Part of a small language model's weights: 10 layers.
MLP neurons of a small language model. Each row is named by its layer, matrix (gate and up: input weights; down: output weights) and neuron, and shows model dimensions 96-351. Each number is 128 + 32 x the weight over its row's rms, rounded and kept within 0 to 255. Numbers have three digits each. A neuron's up and down rows have the sign that makes its largest values positive.
After each neuron's rows, "fires before" lists the tokens most often just after its 100 highest values on Wikipedia text that the model never trained on. A number after a token or word is its count.

L3.gate588:238091107128094120163127113098191159109123151140160134122151170144102124073129135109085160106154132146113179150164149119131137185115097130175154111102075125100138158095144134133173112112169197085142121184205125120165096115141183104103137107118136097162108122093131137116080143121123095046068112128063100159163173123110115153174169152143153127121129120128149149203152110118167099100181140138116095148197151154139110129186134100149054140158179160109146136148133131093159080094131090135121190110136137135123140184129152162169140139090109121086157121123132146171133119079134160126099143091123066088096108114099141048140191085082107140152141114087160168149126161187149155200105099085095220114128143144163126087185175176113145099098089158101113103114158122063089121172166122
L3.up588:101097121169113099103146138157089131152129138161145119131118115175082149112135118121052137107083220119116177159112071104104116156144097148101087086133155135130117154100100137094176114093145150158160161124170162172211063132146080133142151145139133128096123136090106141168148133179120149114097105126143185116169128182204147198124120119061168145169095084155131109153134118097101158133115098179144076104073111116122085154112156081107166125102120120104126054133081112181091085149152059175101119166172111152169114136084111147106180145136089149022146132129100061160137213099176143137115136105141084095094157106156199124170127038121088100088125109099160071112105131072108171159193144092108149156104177088103079094145070134165147064086121109139135163117181090132151110157134107
L3.down588:119097126153173205113138115135124137139169132093108092127125173158128108147131121144166162095176101096180140137070148175108120085158143094143132139165152105163136101110123140092178137158116104138081073115171128153121163109123075132143170120140102092102129131121173159100115161134168125111079118115143180102151158096126139119096137153145102125091129127130138101137098094115144043061146174113077136152079154112119123158195097145071054124155145113120132139107093188160186120091171145148102129118152085090145099080158084106139098106128200174188137132155150125110132184135152033095136111092151175173095096211124194134160121103075149148134069124094107094099136120133146176118142090129094121070133093133188110114108142111066133130125185156167098108130167157111099193102115096
fires before: " |" 62, "." 7

L3.gate429:126118107125119119166158149116116056116120106153107129086168151136142167091165105161174165151152155120126135144035156131131126146136155154123168084169126078113105178147143111102153123119129095072165132132135177084116122107178171062174127150134151131127148088084146127099163137101100120056158108115178195113177061101152123081144136082126116183096094088216136103103092115115106073057123140165076166115107168144133157121171166149151129153153165128116117078089113179122168141184162131174077153122107105166135096143106139126111055083184137132140186138131188103167123043130131165150083109081118134107098167164106135165121100116121117143157116106158160101134099112128058122135098108168126095204096136196131159089165123083179164109098126141177117137141130117082141088139150076
L3.up429:103112151127107130164186132127149113105141123100137153148074105132115162205178125164125088149116137102066115149115192155188105087104129131148114145058116131099088098127159182108122080111133125104097162125129059125162135130094097211081111117136123188167128209116176168095213146135116129129086146134140101095051100113106174143144152130078166131167158150160134081057182116132147145078147111084102137139097121157099155101160146199087139173126117112132191077164192110172125097118116147130111152159163092131202138144155150102138128122137102133134117120129145075148126107203142116097177080159121131113082095095096103195198111173079135132127090090112074122159162134152130144138095136167152054164150135083113176137187135167163119091160107149198128062137218113155130139120079119
L3.down429:164143115077130095127096149126055166125140185130151145101117118162134116108097109209108135129100118082114149169173074131108181137126104128081155097124158152120120132133175102180165136131150112119117092144132165152180084079105169084097111144143071079127110084149126148194056158061123112131000119130095079132137076090098100168128105102112140150169125108113105146118134134100167093135157127119121116130127108180180090159170123069086158184099111177072117108130159149126103077095120129102146092143171132112143052093111141062147090166123172095182097022127116161112165186096133111124184128128119123142155119088126132083158122160070148128159104102155160149122122099099172114117126086137114181168142164168134084152173091139089117107135125184103098116108111107070106113125076103
fires before: "=" 100

L4.gate1287:130128153142106088175097071157081160049096109077093101140181136133073152100164055105113091081093120097101124170184158144089155152176109175102120151141158145086143020129166082173185122093108143132159137119139137152092206121142159069102136174115093157044096152115072134123140155111128115114213151151096151092112153131159135111137092096083098167142118130171110166098144120159138108088109137140127146082127131093189147158098131176096148120121122107120120129162105174119111117116134138123148094134141135078164113121166093131109069148129117107102110177085083127128192087152116151119171116142105144143149149186128150147140121101132190094095161045139200144099134099182097103092086118171127164144129152121205125166110097172096056155157104040089123058092069113088118118144152183
L4.up1287:128152128147073095148098075122100082089159176109146122140165134130158158094182102119122128090107100118055096178184178152082154182160090170134093139147078169089107082102126065199189115111159138165185092170120100151141214143114163116086092145074112157092087134130193108098190163145112129128070136124170123125101127130137126158115120092130097185154116117135085134124122117110119155113160109158120141172185114124198117082114124140139131065153149145111151153155114158127067128144121153130158129103107152073152077073109119140157100122125068113123117146134106099135118115178117132137162130093073173120141146083139172149100130079119186156099170113117187065104139095144155125053132136176201205139141138168133136196091113138087109118131150067123162106099085134071134145094113137
L4.down1287:096148118150129090127127097107078138119125162056095128103093127113123100098178126093070102093100085087110084150133139152041143149125183162155111092163113151052115068146154061195104118068106126136143142117178138164164116103162174135102089206149134136124091159124189141111187087125136105210030146179136129110117138089097135085129099100091120186136136158214080111105154133140145158145139114161091148122192078148138162095156126152187104073121158167123142110190125153136077105133114193090132064145104148096144145110158135147134120134153098121140104154165122142183092131163128077124213104129112113179155175063173199095147120111131148096089161147150128122153084103174180108115103141139161181140129109145119100153110117134094129101138103101113145082095126106085158124095139123
fires before: "=" 100

L3.gate688:112129165079176158168113163210095174106168099159186124104115058127161122106116144124157086110116088143120141160215122121126141170128115105124153097148132152037175138136135134086043148156167174117115192123136102125127128139111117096174122152129100112110115083079170128085087135170127137130124137105131087186084145153055148115139118154169118163151136213140131111161157112117163139182074169174106098097126195166116083185115091075098135132095163118160186120106108129133131149057122103130063124123115130088149078126108178117110211129151121128173137118209151078097155118133068110110134159099075121098117098122135116098127128086125094081119122170112138100139095146155147139149103098098133157087159105114149103116151165155109191130165112202174067135087092112087093133127123126
L3.up688:138081135137128074108109151130106170150161139134124158178145133097101167130116109124121148218147123112070112153175170099153174200144096104143169163122108127097112093148118101127131193192147112133101192140110130115105158144131060058177158117093181140194107126102151136144122111142117112059100133136137136136117120170135099106072154172099188121162135110150130110138110074148182110119119050160137117168103144152125149142157141136139112110139177112110194099126123105172069167145125092181109166189082140098078129084115181114135151087154141181157073195137157148136156162097093176150153118145135097085168145133083162123163116072110116155129099155084180118155112153114113083094106058115086094186132145141063119110100097125115162170142126094146122162078144174154128132166125126
L3.down688:172131107077115186097055171126116100114067115142119119117124141141178096096133115153121121113146108139189147120182099162164093097138150142105160055117136142188108189117120156091074065143089151167102076083153085100119132138095164132108170171184127165149161149152116139075089186130123177186173104123136117102145145126110175136152132126114150125125143219103164109119103167126110130097134108141100108069152129109100155119128138099176099151092084154144062138139137132116212224129116136151165081120119098153154057195170129132158121119143117115117148111131044111114105133121108108132122133154129156148110134174153106122099187110113130146083120107098070126119169143134150108144125115119152092073127105110119156131113153079102108142166092108151140122153106095089144095089061102
fires before: "," 31, "." 21

L4.gate771:166104146154142137074202095110093101114110174161091122127125189067090107159083103061077126052140098143190121155114094085096115184155119139095163153084102045128139203079121131110109106036122104055132092151153114130126138091140105152205124129167134139155110113149130161087088165142130122117081140141186108173111140121095125110097122085165118104112185104149092166112157100146099114133132108150139093119088132089125139132143129095203090093104154180070098155165138056150137196154108099086175112156141163148148096162128140156071176137147116137127169161105168181192151073141106110199155113126149133148096122101120161107132216076159118102110120112089191156121102156118139109121178135124115151116099070100108121166110163176127122096079117102103158096117161116134091145135194120
L4.up771:125111116126166143132073096110080152171114105141091118105152101155130180108118122159067128152108125158186047114160146100161107102104125103129158105131153097095192112096134099161107113114118181115168127189143173168132146177139073147104163125140121160066135102123128138087103128126120178119118061151116147076166111152137110091106159131157169164129145151167146143127110167102063133155182126118062122122096175135120110100144103135084144055139019163187099120138145108121128095124070139133155104125201127124139131114105097166070106117183155181100083192152091121168058135142088073178107153178179127119134122109069158088155098140104095112079163119088173118120144128094185071191156076150116115139142142172150172134050124183103188124164164061050139141131134149144145082135144101
L4.down771:119125186176098124186120133085110096065135124093085146123123110123096084117170156162159156137123111131143160133129109174133126141137091124127150118148094114102128164131141117131159119161097123148110074158091096128159128135138178121151127117212146090147108063118138093128101139124167159172200138104148108137117099140133186116066120109146061082138107081130096116110186144109143165148161136130139196142116153118152117118139160151056139129115135150088166151113155121220121105183179133137101098157124133127129185112126124145126134068127166161170134118122141138092098170070079100140145165105081180108147064124138159085067065113123153141114166212124125132092094057161130134097091166164142113158133157090125094141187107074175117109104143150170166170097060130115155139208139138
fires before: " |" 35, "s" 18, " of" 8, ":" 6, " in" 4

L4.gate512:145130148132113144137136134138102120091102196081121064138148185168097136121111156158082123130123108105093078135043130087109160091172164136191150115135141086144110146144160164161145174149145164186172143066097173041158225112175164142134160167127102117149126100040124148094149122120132162120135143172075114101141113144124192109090159119135148100113111085165123094135072118144097145143134158186098100129128128169138172177140118058141158198149118094074111133089060159166151138088111124113136109140186149108147134169126124138120093153134158124172060135150147165195095131104127141109114119096100141154058147132094144178077139169153077170149137095125109077089092090107157116126094158151116121134170118095136118124088081162166129087142078164162125122139152119115167111176103162
L4.up512:097102149196133134139129105201155117100106149147106122124138128167112152107102179071167228182098148191146081113179141058209154089154128078121140084116088086136145170098170168106138125131138126114122152107112146036112118137108167156131127145117132071123102132106155122141168176118087163112150130171095084187146118124131116137092111200147133082107170134107129132068087114127158067126127140118113124143124142152159140158138130097071188078181081067120085104106097068114164111123089126146155176109080101129154141194136151130102136164164102190103146133147142096088127109159133126174104142117159146131037118120119147093087137123117149166076159170127127135086125121136162187100132163119182101131094062139146152115106056138126096101161087199141155116111205144094108140128140128
L4.down512:133081115085144170124117110088159084131162099165162215094115192131137116128113157186079153102111120117158175134184167113152087146160072172111121138189114165083115090126152107074159125118079082153187171109088214172141166099089154095085111126148076123091156193186121116104102089107079117073059099140107136095110139079142159154086187081179108172075158108125089149172165149089156081157109079065128070118092127119156070123174132155092134090130152166143121138145156131092091111115125141062062089112125127191112139066159087192170122140054114090085104110107115139127165140109152136151121161100126129126169115097155217083155132132129145134086143135147134158138090118071145118107148101188126091067152139165115149134153148091139128103149101080114136100140087116140086111155120073
fires before: "=" 88

L4.gate1200:130070087103103144105138157161113186161105147084136088128119118077113175094190185161080066099093137080125064144127146142087139137189086187106099134128103171086135170150127094112173195124145163127189139145145160084102138120106163106118139086096153090117102160163133162182105085126138077093127112150102090096139149116135178118115101130170131110136111152135123149111132137136147106085157123162087101120106103132103110146185164134100149140142157162196146159146079130153143136091160164145143165121144112167102090127143076144090105181096171140197150121118176077169140067138131167091147186179152151068053129096068129121166126120137075162134155161128201141164085104181135184135090113140107155101142101116169138192152105137132116138143106186160079160091181124140108109123169129
L4.up1200:124054124140148137116136118139103127087106125121133175215119138170137168129126154093156130187112083121106106161150127158124164165155125185104118121140153134089102158057136144180150155121089148094130151115147090117120148124138134179123109209103120087165073115100134161166112156115150083155132150141121108097138106103140121116112112095114135197163186118121137062147126110113169139154144135142138106143144122117149099063202109116102139102097094126147135121119129107107087114119100163115132126114146089117176189075119106096099150143142183133138142174137144058128148085105100155179190068051081092127148122117128134129172141080057151173128125119093122167087110150121149110085139111202127113089070119134119137100190101156162157110161090134144141129142121089141147071122161159
L4.down1200:156103184139136083156133148077067087103140167080119175053151114105135065115164167095208179152138152128110071148098155124117159181136067160080180118134143096113170089102161182101114105110127157172177079144117118083140139156145086147167107197089105127193119149146179147143109158107071118134101131102150076108151110120120187115140149083193177108180209122107128088157112180099116091166149129094139142093132144172120132188122153144057065129184162083160118139128131183214139079064102119129171145098138104088139089097166129164182215113145111101102091151112137110122162130115097150089144142083095102195081164109136161163107162112107130159109121095135154134118152177101126113145074107163162162155131131146147117097134157157129160152118111086184162180170163134158102110162153135
fires before: "=" 100

L4.gate98:136164099078108139117127123123120129162108187184118102167120106123129106114127135132100165110095102101148124156159146112147096164172127111115141127173085141152106151100184094107135168139177176119173134194141160148150112152190144130048174140160118099119097073161132137145180186087171146149145168107157107126110132162083135145110137111167093169109095082137050165100106118162159145121093170120137141138122107153138101123160171161104121130111116100155146165150159186119165179087130110194161106103204145106153087084062098121137139175129161072120102098090151124197142098189130121203183103139108167061175091146151143050186156131081157135133127159176195154125129114159148108186141075142114123107158074150121157208093120120140117081151070122099146136085148127125168118156105138
L4.up98:127152134142045129135108110151117152127156107134115150134113157173103163123162101090131122087071117116098155117155129083131082147131096131123131127075131189071152065116115114144156160130178139130123077151131153128139123139132170151091166120113097112152142170101131126123224140157088063109186130113094091067131088126050117096120053062139129153190134106160131142156118117112106145138145075154129094146127133071198131184143086134123114149043130063135113144163126123161104098125144153119110117135145081136138067166110118167142130123172196097136119127153114097150110156120132107116106137131048159119142174066176149117085115096093132118079132162124089157151155113124097188126154122164115120109123151113155120163113071145105167095076115141083169129064093105117173095146183109
L4.down98:095177123137129132097133132120071092085139117167102185153125148120097099182114063112131133134119130089124103092099169105155093123123148101125138158130133101126099167104096172148144110131140077075175145188141106088146157165149082098103119181107103092144176167099197159127128135082119080132105144111172141042189154118090128104093130137118124108163169097154112173147121132085153136185100116095139093118117173131122118058162188156060119129083158164126116179130208079123152105114122120220121081083137128160125126146147142120153094168060178159129137152111120163183109104109129085108125158059104120157143147110132147066120121158173169134106118150101109156075172113127133159057109153165137106121148089152067125172119159172098080050178114098144152109138097211120188137112050125
fires before: "=" 100